Part of a small language model's weights.
Size: 12 layers, 4 heads of 64, 12.4M parameters.
MLP neurons of a small language model. Each row is named by its layer, matrix (up: input weights) and neuron, and shows model dimensions 128-255. Each number is 128 + 32 x the weight over its row's rms, rounded and kept within 0 to 255. Numbers have three digits each.
Before each neuron's rows, "fires in" lists the words (lower case) most often at its 100 highest values on Wikipedia text that the model never trained on; "fires on" lists the tokens most often at its 100 highest values on Wikipedia text that the model never trained on.

fires in: "and"
fires on: " and"
L2.up1260:134135086137146222136099151121138122087146124148173128090161159106155151178174174170137113145135092158099103108094131152162107075131116101134114140115163156099116128157115127076107143125127072118157164135162166150116128136108133129142150095085146199129144186105085095125118050070108066136098106122147088128150101120148119161134177188127176110162080144106176180107184096177192136072128

fires in: "august", "december", "january", "april", "june"
fires on: " August ", " December ", " January ", "wh", " April "
L2.up588:171116148164165128131117156117092174112133078099173118113097040103070074140144213139153119161080136157133156148153103170118107138147083130127095082114143112126173130111110082084111130093156099085142145165163107108106121052109173071121162166099168148213085118114127112071123105117064131133111142164120103116114151137117055101119126122129099125097131127101126157148190096152095094132112

fires in: "was", "were", "s", "been", "refused"
fires on: " were", " was", "'s", " had been", "used", "ated"
L2.up980:142119117153150110115154183155129100105126107129121157094102129133161149208146119130112100131093138150146094031092161111137082124109096143157108140148132141110143189100147084147123141161146074128104099147184146133099128082173108174102156135159141082122127135165096140121197102158113134114098128123142114111188128136104105189125084141096119096163112153156101149133209172167086115126114

fires in: "was", "as", "artists"
fires on: " was", " It was", "S", "==S", " as", " res"
L9.up442:127113161148176088118132215124135128143149099079093125141182108129121165107077099109043099149160106186147145137154091162180164157161155077181021092123167128180128139149122100149139099157143126109136107144141165106093089157106137096115128120157130074156145154119102098138138104141160131108137095118102080149110086098098145145147100105104120152192139154129166080148179139118157151080091

fires in: "not", "end", "will", "start"
fires on: " not", " un", " end", " will", " start", " did not"
L2.up315:170074167170190147125135112118130131140194106171150104098140095100120209165115164120147125107168137125183119106134152142155152173126137177155079118168177184127106175172146105194157103065144132131136115127133155132100123110087136108107116127122140181142141209145144098138136116107085096109133129113131136104148114114082074108145114105123086112148115123122164125134166185204155129156106

fires in: "suzuki", "hakusho"
fires on: "uz", "uk", "os", "ak", "ik", "ats"
L5.up1173:129123108181097163098133130186126099207163141069152109153102152110121119160123084185088099158157155110178065109120118160138119119125145142159104147106148116122139155087151198124146124120137058081167151095133110112156112111154112174077129121098183132084143085151085087126109062128198141061129101146134130084123099165077147127145048122088165117150125181108123111148147143135145098126120

fires in: "of", "in", "duchy"
fires on: " of", " University of", " in", "uch", " of P"
L2.up803:082097134155100189119103131201122146104105082199111074092155175119144112113144161141167137051153142127114134194129147138163192164099160112239155142079128114115112117141091119161138146122130147093140179118103165131147137088146113137163052119102093125133114130087114097096131093133161169127122082169165123111083100105136181133120103114100123134130144142122111128117110163130214139130122

fires in: "but", "when", "while", "if", "although", "and"
fires on: ", but", " when", " if", " while", "though", ", while"
L2.up521:105133159121142157099096138117082164124147139189136152112128133150130096145120139096143121145104093128155133139108124160095189147133164068158153099081137140125166104148114118082146177186132140132115117108127195095083145109095090069092072146108101076112174179156113115098172064094104135128077108115119115129059132096125125128117089175114187093148114124099157144129113127191110145174102

fires in: "year", "only", "most", "years"
fires on: " year", "-year", " only", "ually", " just", " most"
L5.up379:135141113150111136103168152146121129153092087095106078116111147183176125192141131111162145148176158153149140091110077097159094083083105116112101136121120159127167085134138059131122094096142119104094175120139122078125054161140119197081081147107096187206111124162123103105080157109164158119135144098159156117185125120127133133044087133070067121150138112109187128148143143156137138045133

fires in: "as", "under", "underwent", "asked"
fires on: " as", " under", " As", ", as", " ar", " E"
L5.up881:121185111170098060172122137130116067135138099123122140189196136222126099122066180159121055072140116170125156128142159139118119150096226083131162121145144155165094094116104122115072069090128127092182089153144098150105142133159167127134126090145116126222157152086094085110127138129157165091063125095088126158151166156156104159090145135089118155128114140148118127174118162122138129128105

fires in: "was", "went", "land", "goes", "go", "going"
fires on: " was", " go", " went", " land"
L2.up1209:126178067172144086114110168110091142120097113110115126040090135102174098135136097178099126194105076143114091122107145143112100204129164126159132080113153102106133181112081145126135139139111139106079082121152081195126123125132156109038167105107125164166094151129139095147146046068120136184150144114143145125127122124076119083132157140102189157107140080237124118096173098110123197139123

fires in: "more", "high", "political", "remained", "lessons"
fires on: " more", " high", " political", " remained", " less", "ural"
L2.up324:164193161133105120112104171100146190159122110154115116150110164128129133081138151161074163159148167183179088131066176115129116116083110131143174140140129118118095134128143157111167078105150122126114177110076122143115117085067157112080036114071161065185109103096105093146038060104208167107085122162117115086084108130137193161112118106061097081116168160128152142153149137069173129110111

fires in: "this", "the", "his", "s"
fires on: " This", " The", " this", " An", " His"
L5.up477:129178107133131188120129095104097134173068085119071094174130100121153112118162113131097182130092177106110106133094084120117044103078123158110124109185140134137077134104104144134180086101128072150124061092198096094121069132152116141117161131180178156145171156114080153169117167146120140127155145127186148038166176117084093105111101164184139095067131127151073185191106105202125041115116

fires in: "in", "at"
fires on: " In", "In", " p", "1", " At"
L6.up1268:092128150149097083108148128168143120119099140187100127123170142106077174151156108033159107125149134116138138131130177109126112176151133174130143171173117119078137106164130072135128121117129109061105129119130101075141134085085165100115085076102106138103129162156114118101067164092143118128141173108149146153092156165162069122081135137133110159174051163188103094090116130161136117099078

fires in: "played", "at", "back", "play", "playing", "returns"
fires on: " played", " at", " play", " back", " return", " record"
L6.up103:149137123132087099125121160112129124151068190079137130148146178113124095135187112129174114115101159102192126184104170090157096203108125116142117195167121174127155151158103082174118187189181072185115128101120137102143137059112130108124115089058120183146152066123144130118204116129121149159128150094192137129137085109130104114138191153151115064077138164123128120105159121163153109141112

fires in: "and", "or", "but", "the"
fires on: " and", " or", "id", ", and", ", but"
L5.up24:135149116144120135077097117141104077108149072140141126132103085145106164156148165187130128171119082132103145130109125121154125127182178106155139118104130118135154128163143147164123128117124144146089053115209176110135099108158098096104196106152162124129114158130138129142109128077143165153093121071159117137192135087164202133170118139156181076068068162108124135103141113102129147125106

fires in: "that", "would", "which", "will", "said"
fires on: " would", " that", " will", ", which", "ed that"
L6.up632:117094090138138146133076108175108100118176153194161078064066048120130135146138142192123149148144167118143128085098098126118128104098212160113120098128151122118180188095149133111184136095087103169150110137170144125101118178072127124098136103102112118123198143156062125102131122072152144107113090091124152131107102101113185086197061126099078118133087110126123162147117119138183112083171

fires in: "and", "but"
fires on: " and", ", but", " but", ", and"
L8.up682:148176123229129113148093122065068136111118083118154156140101076136098108153104141043123119120145083102157106121075084132142155147137101111110116149166090089071136125082067081156151081168140111121174131130120096077120149135084149118083100115143133072162091152137117123106134158141153067147135095079191118168141146117166112098096147143116152144180055125144086111174158145124077116135174

fires in: "she", "it", "leaving", "which", "who", "least"
fires on: " le", " she", ", she", ", it", " who", " which"
L2.up1171:102153129147095148104101168081074120115140084163122096084123127117146129094094163143166164133084099113158094171090113152061104183166104141105120105119097119143166076136080115129131141140077155124100104100174083145147074126100097132106135095118155120097132156172156117159163117137154145168092040145132141179117156101068123132134084128103161137158065140074145149177217103146131088088060

fires in: "at", "after", "during", "age", "on"
fires on: " at", " At", " After", " During", " age"
L5.up780:144187113152140117132178141145119158083114140154139130127136181121144141096160130105115081104150133127116068176126133126099129248094117112161078196140113099111094153119147085128167097142090106130132150107105075072162077121115137089092105112100111140098151183142083104120132101076149143149113134145102091135182113093164115124119119137047121103085093156153102149160097173102118106133105

fires in: "an", "anti"
fires on: " an", " in an", " of an", " as an"
L2.up1248:111172090143128140103100156180128126134122169121110098134077166115103108150147131071119136132127182113112103094129190097190109134102120172218141156174139147105117093157149142149139118105155081081117149110151151121112155136121174082059098097082104095190132082104158118183122101149136125168106090127135095094125119104128113167097142193144140110119100109141097171158134101200140057092104

fires in: "was", "is", "been", "were", "also", "population"
fires on: " was", " is", " were", " is also", "opulation", "ures"
L6.up669:100109141147152134124100124182088156080137123121063135202115118111103174129112151102143161097107152137134108113120044154068105160126126141169092116153153161108134165087132158107153088185168159073091128148145115112164097093100094135091132087099122056147073187109075069156119119127134161173137096127131121140129114128124129162103050153137142107169188189115162118191167126119114116135115

fires in: "the", "named", "known"
fires on: " the", " one of the", " named", " known"
L6.up1149:136101198104100134173081121144089075201137130079116139106087139108105096114162146153102148128102096141094096142133112115107096170081176168077133094104097105170088202066126181163177117127139091122187110145150182102143154163105093125090134111111173178141139150140053120122147103101161124130140170132165103086163112089111175155125156148075136154074079121109125149105113106119190080112142

fires in: "out", "in", "outside", "end", "outlet"
fires on: " out", "In", " Out", " In", " end"
L2.up116:190128127122177132112183102130076094120138102153143135084131164138143121138170203157161091122094089129109092165132140128168154162156179168164114127155143084062107119181127142114107141191203126090147073147148117072083142174125140101132128151140149172130136112070076101121143189095174136187130169075127127097185159100217143076149134150134138105105103082118101144136130094119171093117126

fires in: "an", "history", "analysis"
fires on: " an", " History", "ography"
L8.up878:102178136064132135150114125113104150128086139097125106182124114142152129090095187088112116186109180112140138164116091131146122129051102175134099121129082162106118181177117128121157084169146112069110198130123166132172095149103102107087145156075141095108142150092099098127099109119149130160094097142156064136117084084126149148157129127171130123087118143120167172150153114184123073134116

fires in: "one", "two", "four", "three", "five"
fires on: " one", " two", " four", " three", " five", "if"
L2.up509:122143159104104135139124162157116095092124096107089127118127172106126113151152109078116191147094127088160096162078123107100122178138148133171100090137150161120163086122095125166154091070115119155067130080139122070119152080122173185122127077082078053113067171130064109170115156159144125104157132105120134166094153157159168104174074154161136105098064161126095159134167136086117073086095

fires in: "the", "a", "an", "its"
fires on: " the", " a", " an", " The", " its"
L5.up78:150079079101108098118198118136144152126113102133147145195162121097075082139120152153105188116124182127105075119087134133095146178058135154116152124211122182145038083100152106144111144124152110141118125110129069100133101142109147095140131154137143128099158146128082100129089116102176125152140151190063123112177127086087145106157093082139136131098111138143105110098141139132102090041107

fires in: "on", "began", "four", "three", "started", "set"
fires on: " on", " began", " four", " ad", " three", " started"
L6.up872:106100172165102086122166117102123142147047153075126100094124137134111070118152127134116147120142096086148073094093153110092123133090180169173111178133111160119135095137160086125122165160122120150129130080109112084161117144132140116133076097069113113099097144086094113074111143144142143104141123109112110133150114131178115133072123121170093107079175094198083163115141121124110098104089

fires in: "s", "his"
fires on: "'s", " his", " in his"
L2.up957:121194134198108101132142162150143131130110138123157138074101136130087123137102159100174106108125160133153154107082180148163105160087144148076142123138147140154127117120150132120173144087102084161156154140161114123092095127110152139165098126108126144124142148121060138150140113139155120115121110181127114070164113090103094171139152102109116093149189184075112216237134132155180091051085

fires in: "son", "brother", "mother", "father", "wife", "grandfather"
fires on: " son", " brother", " mother", " father", " wife", "ather"
L8.up1166:115158112119133107096087109105143151089110093135111121141049144113135098104128132126126167090119170109083112140122048135091105163101185133125183108133114095077182071090128115131124089153095144113106093043130137109185113152086108100084091132138161139133105144134092126161106112156155196140090103096194139119106122134085146113055104108118188097093157129120183184140152181083082101088076

fires in: "own", "first", "best", "only", "s", "debut"
fires on: " own", " first", " Best", " only", "'s", " debut"
L8.up353:151126156136148096153118130106099086129072081172124120131156150174129128093054112076142084108090105125118146103114110133180055163132108168131105078138172185186119128091139161073123127098153082148146150161173102128140139121114102107093072115144188125146194130166107096198156162135128139134155161104129103107139075123131188168129109169129113042096098126106137127162161132193115105092129

fires in: "the", "by", "between", "of"
fires on: " the", " of the", " by", " between"
L8.up1014:121124175133124098163130181153164125098113104125108127149145061131116202116114171099113114109182071164179186184098071150104096152184113134136107119148176175110178103115115137144120154081167082126083156120139063098154108137141085078133074109099112085074119137185129131145164157089152129092156132108140083114116140099144149140130093097157136063046110162092144150120171168123091148129128

fires in: "that", "there", "during", "details", "said", "serves"
fires on: " that", " There", "es", " expl"
L5.up553:158143167156165094085135144168092087096097150215133159086110082189143107101125218090130147150148126128121191127085134137126130133138167079171078135116100128080139149075143133165125094115089064103094067136086144154200130150178108152156081102151117187120150145132131131115109089151108169162143110136107114085132133109162142166083099120120149093110140134140076168125093065090158088167138

fires in: "was", "had", "were", "has", "been", "s"
fires on: " was", " had", " were", " has", " l", "'s"
L8.up114:170181115140074159146133135160138092124087087093076118114114108126155128110166110112079135107137167170102170112083112112122082177145167094130143152167133171146144149129107086155148127125148117116157118154134173154155125109133153112125180088130193170139119181132075162123120076086135127146119138151101097160174094076112075191145165061117144114116141154159109150110119147139118103071117

fires in: "an"
fires on: " an", " as an"
L9.up1242:119070096143132118144228154106086152101131142181112126158172153046145108128106124093140067147111124097147153109160145135089097124043109151100106147189151176148144118158137130046132133209149171059118170082123154152168100150049193154133111111119140086128121157127116090166070179116137142152151135160130128178118115101137141163100103161099144111183127112121111127170149157093102101109088

fires in: "was", "been"
fires on: " was", " It was", " has been", " been"
L2.up1008:152120114178144167091115163080109151116075136165197130121160112100125135121119133107164096152092119100102141121144090129142149130130131131126101150097166130138096116154156207145106122153113095129168193136154128167150107158109072105095103087122097071186078143125161089166143128130158104129160132028095071131159113108079153151140098110084124108162149188138095150104103108145081170093148

fires in: "all", "off", "offices", "two"
fires on: " all", " off", " two"
L2.up363:139107133120128099190189123127124137079133123149137149070137183140150181123081089165138138082147119137092167151068164163125148127102108118155152132131187154061135122132098077084140135169156126129087203141142082065147097098140160144125138079087116111097096125170111124187105155154153079112138124082098115089183136088148160155148130098153159094132118161102153129145123159138088154085123

fires in: "and"
fires on: " and", " t"
L5.up516:133094117152058128109143173132099159107122091162160079140130158159128103148110110140145147155140117159106158115148135112143107130121092078119170110147153131067133056151105086156151079205167088100119183139151108087177080207125143080174101147117152125122096197140151091110121113125151053125088092095113115148190083114140139176171133109131113137100116110074200090077172111066154153180135

fires in: "for", "of", "involved"
fires on: " for", " cor", "s of", " involved"
L2.up556:104072119129119111172075142182081049084174106077168062150035154111152157104135152143144143114145145154110207139104114122174115143068150161140129117177129204143141154095136125120161104096126098153151093124104115109163137185122121128156089174134196138131077146157049104081179149140161121136169174055141070075078108095141147170140184168123112138129088116167137122167096086126149110113147

fires in: "played", "games", "scored", "play", "top", "player"
fires on: " played", " games", " play", " scored", " top", " player"
L2.up612:156104117107097175127140171126087202112067138164151080144210132170171151104161050158109123119170141120188142097117145120091123188112131151140130150097112228128105105115092101170122167171137132122153116099086130135142073136116081127180146174152094140090129099134126158130120097104136136129015144133137146176095121118180122131115163110114104111133145099083161165114140104131111088108107

fires in: "de", "deal"
fires on: " de", "de", "re", "pe", " der"
L5.up1250:135141142151135137130079140102177066152145099135174173060188169150090143074093143108051142086159099139112183144119142084140118129184135170108142144136128132145103076094091137155168151044112149154162120147157158175123131086067078126126180100124117096071166141171126124109077114080139171166126119112205127101170068119106177126119130127120135078112049138086112095164152159065149148082119

fires in: "it", "is", "but", "usually"
fires on: " It", " it", " it is", "ually", " is", "ly"
L9.up782:154106114218107088104110169135099117134141093183152119161164159103134158084107131147139078148092066167137138151115150121092121125104155092161104062171141081107127146130113115153108120137141097161132117119094125049118087138105122052097099092119138146103105208206110080130063105141180064133101118107157072130186129121096161159123086106116121179138145147152124101181149124131171058108100

fires in: "the", "their"
fires on: " of the", " to the", " their", " the", "ing the", "ed the"
L5.up228:099132122132150133120121182171118097139088147202127094122089083062088215112180179062128105130128134154121102123114119185121082157092113067111153171160139195060185100110106135190125091137105115137145162127115120151119091143103135130085097083145137073131123129151092099136126171136117130106129132128105130147151129136120163164170102078067093087119103134162081187117125133137116122080118

fires in: "of"
fires on: " of", " off"
L2.up966:138106129102091167100109164162125146167172088158148135006190140106178104101108120109134199074122129058155102127141139173183131103111079139088102144167181182119164074123137058130121176150173128182126119120112095037129108097131133122110112118058104144149129116181107157062150118138115062113145105156089085101132086152147126111084137139122149128133118139117181154157185134147121102137102

fires in: "to", "had", "has", "can", "will"
fires on: " to", " had", " has", " will", "ed to", " can"
L6.up63:089115115177101150082102145137168106160124153102176113141152128084142188109100176092130146143129122182150157104110075124128114152135134111123114168146151191177124091134155100097139140035100086176144162177097158105115102192126133053125103184088185130122037112178168131134121100156171068100095176091143110161122067122116166101129058056083156148106118176145133166136113171157111128126118

fires in: "games", "played", "play", "playing", "goal", "game"
fires on: " play", " games", " played", " goal", " game", " scored"
L2.up51:182143121149114168117128154144116201131147117135146155198147137139034094200124119078113133115153139131176147101123129096190130118119164152138103163113112149083153114144129112180162076086118107120135106074159133140102049118137117145166087154098124070137107154133143109130141069142148143145101130107109151153141137116095118134195134153102091109119209141144199146076094097145142185124126

fires in: "army", "museum", "school", "life", "house", "service"
fires on: " Army", " Museum", " school", " rank", " life"
L2.up1206:131177166135128144168132156176129162127124103117083133106128165131149180164160156080115166144153148080148119086155121163128132120099176144119224125078149134133127134063137144174134129147152175063086154071080142116070148140099143144135086144075172153090146155092151134100133047143121199182114091095102133065108120093149122131097059132152165109112114156164143087143141143089162136122121

fires in: "and", "usually"
fires on: " and", " sec", " us"
L5.up147:082168151140140084159190146160118099144153118092169090120119148149079129119143065109109115134123107144084174191105165138158087100185161153139166152134172124146100148153102082219096113139163097092124139144179167057123170117144166092079100048071078111075097140107125159176113077145171018055109144147134116148096101095148137110181079136189115162172115085090106127087176163107147118141165

fires in: "was", "be", "it"
fires on: " was", " would be", ", he was", " it"
L8.up262:152109162178121138111146176117162126171079099138174089093200059156122138134112106159121156187148106123144172067093176110094127147168129135135077161104130137061147125104127149155143112085102137169152085114129138141118088170099080119093160110155171093159097181143126086110188099086144156162110171104162061112149145070138128172114133109159173132113148104109181116086142132088069163181129

fires in: "that", "also", "which", "not"
fires on: " that", "if", " also", " not", " cons", ", which"
L9.up984:107138135175179101108079118124127105075163101151193106084087139130097169118136138073085108151113112145117150108058082154147097116133154077146099095138164161102125118092155146147109064092072083117106124098129175113091150142110162127144136144135176084081161128113131167131087137111153126135155069142173109169130100085180139164059143131134097102103074115142104147165097102064122089082116

fires in: "of"
fires on: " of", " ab"
L8.up70:084115118124093146105108187172131123147186091116159100112119161149138175093152099125130149103075131182120183178099146151161135151122149123085101100181136143165156072146157115182110112147166067155165145152154116051116126130093190172119108113109149096132074145235083156159172150147170105110117089096122038149104119074094126171061107126111127149089103115120078140172118136084133128130134

fires in: "in", "from"
fires on: "In ", " in", " In", " Al", "In", "rom"
L8.up202:127177108131161141113122142150072070138092081169112113100169130126095147069142101110122117140086101100114210103141129117096110163112156107149094138109124073066150146204178108141107101157161144081139120133080134117154127128139138131098133109101102123075113153138109137111098137184165152221155063098124110093111169125087094176149160145130137158094061131093091143142076129166135108104105

fires in: "the", "new", "its", "official"
fires on: " the", " new", " its", " official", " one of the"
L6.up742:071163151076135115161143113176097097071086072124108134124107144101103113176147099061119149133105087191102111115134162142126120132099174152044112092114085158148138100100098131178157096141125138100132203120169145069182117150123147064048128126146220134143096126124045137104100136070210130215105160185157113078128169120107128160085107087146167127108090127097110173120117159105180149145116

fires in: "on"
fires on: " on"
L2.up1018:147088143180119130161145168173099198146125161105121128079110178080122088125122188100132167100096159141054139106098131140134109184132188183148114062103105135076119139085180095153149098133101081143105126165142130113165143067108133073144120075112124142163123102118106086118139098138182119096079113120146097098071117101137194134153087116120078080075134143145146136158085070133102059134103

fires in: "an", "a", "the", "whose"
fires on: " wh", " an", " in a", " at the", ", an"
L2.up301:131162091165133097083119128114144066100119138167186134147141129109084062097173141115178152141133126153139164105104143133050082161093150144144140172142189167079131068070152171095170156136146095138123161142182154129109079128179175128117155066118129117131153108116132143146105141131141066146055089143101114097132115099097138122130080136070158092124165162110147155153133102166097074087122

fires in: "was", "be", "being", "been", "were"
fires on: " was", " being", " be", " re", " to be", " were"
L8.up950:052110146149070160122142151133113162097126124140176147115159154094108173109115150115149160141135110164136126174087138150142116130089065114078123161167149171090139117164173143119128124132144185151164089125086122138144122133071120093077192154114156093089110146147142041135101128144174050123116071148071058175127142114103157131203169147107146130042125189128123143099156196151117123138130

fires in: "it", "season", "blues", "goals"
fires on: " It", " it", " Bl", " Go", " Se"
L6.up1187:132156087151146177127116139103081165120084101143151127062111103135122119121090172182131182136150101151140170145126141095065096147075157109092161067117092102107132156079173081199178105088156129175080094102151149107133127210103091111084107150136118077073161149137131096067118076085170066107109095150165151134118120123134197149099113142120142163139125087066148090102158148135173098169071

fires in: "that", "which", "when", "while", "leaving", "left"
fires on: " le", " that", " Wh", " which", " When", "a"
L8.up1159:141139142123161140123156152149109101070126074169151130138153090192155110081086163139140086092091156125171139080109064148074110110174177117127188067130136143149162111082096086168108089138127160117111167071147081135090138087102141085105071095100094150101186135105119131086157097204138182054105128135034112088172120098121140136121088122114172111151103151130159181223162109171157098116103

fires in: "a", "including", "either", "small", "elements"
fires on: " e", " with a", " including", " small", ", including", " for a"
L2.up991:083179085160083104104135139138127030148088107082120129206085198165144153130111127123075093088115105176123097101121129157124069159105111118146144163123131180118163108073150121177101117156121140096159092113137092135102077132094068163165100103099147148143134142121116137092139097157158183138119090134101121085126144090116092205156122106169198098120097142160079154181146094122112158063146

fires in: "was", "been", "than"
fires on: " was", " than", " been", " had been", " have been"
L2.up569:120145103146086155144121127116122186143123125093161085130116122101195167154083159161079155172146143107094134113128103139160124220094124145139070115120128094108131092143143151134136125128163142057133191085095117115144158146110122142146100182104172060114069111153152110160159117122102090178183103065125112174105126166111131148189126139080115151100139136133129104085171210130144147097112

fires in: "is", "are", "island", "very"
fires on: " is", " are", " very"
L5.up594:110169109190137136092133165107105145163125102173147159147121174106128108104106131136157111154144109127099159134134094142132132101120159149129140058197107151083128108141121058174141067103119114092132138128137117114110146180150198147108148150119191086137069165144136107153102147122215146112106088097141093192149114121107184138112097088133130148068116139108142141117148159103123141161095

fires in: "and"
fires on: " and", " and c"
L5.up476:076184162166096080099115167193074131122136129136148133092107145156139139140171098093169132152105115074107170080085115118167065126128128146122127164139117223149092141140118091174159143110154099137169071130147123119134132137091166138114086104117188142085141139135091092088128165125124094135087126082121114158204122105125134147149100124171104116164058163096119177172148086163116096108088

fires in: "it", "also", "team", "he"
fires on: " also", " it", " team", " It", " he"
L8.up890:125152155152125113136100147104131143190155114192156136085160119054182150181153154131098129152127074139153147159125114116140072143131132111149088156170143094106160131112090095137213098128128150126194124131175158108122102116097140067109071146099164149070070160115095150096151142059163055138156063104133112136122113104151120103115087077103092133084119095112163109098157142122190189105106

fires in: "was", "been"
fires on: " was", " been"
L2.up1054:145142179138156161127100163125124198120127169093105112093132064120197140139135148168143162210132076141147097116145113163129074130142118131160165128178099141096157139137094100154162077123082162161168155116144145108060148149092101146139114112153138119106116148134087111134113071130124178187151108119081063128126120077075165045168027128140133171155144115113144139208106152079096209123127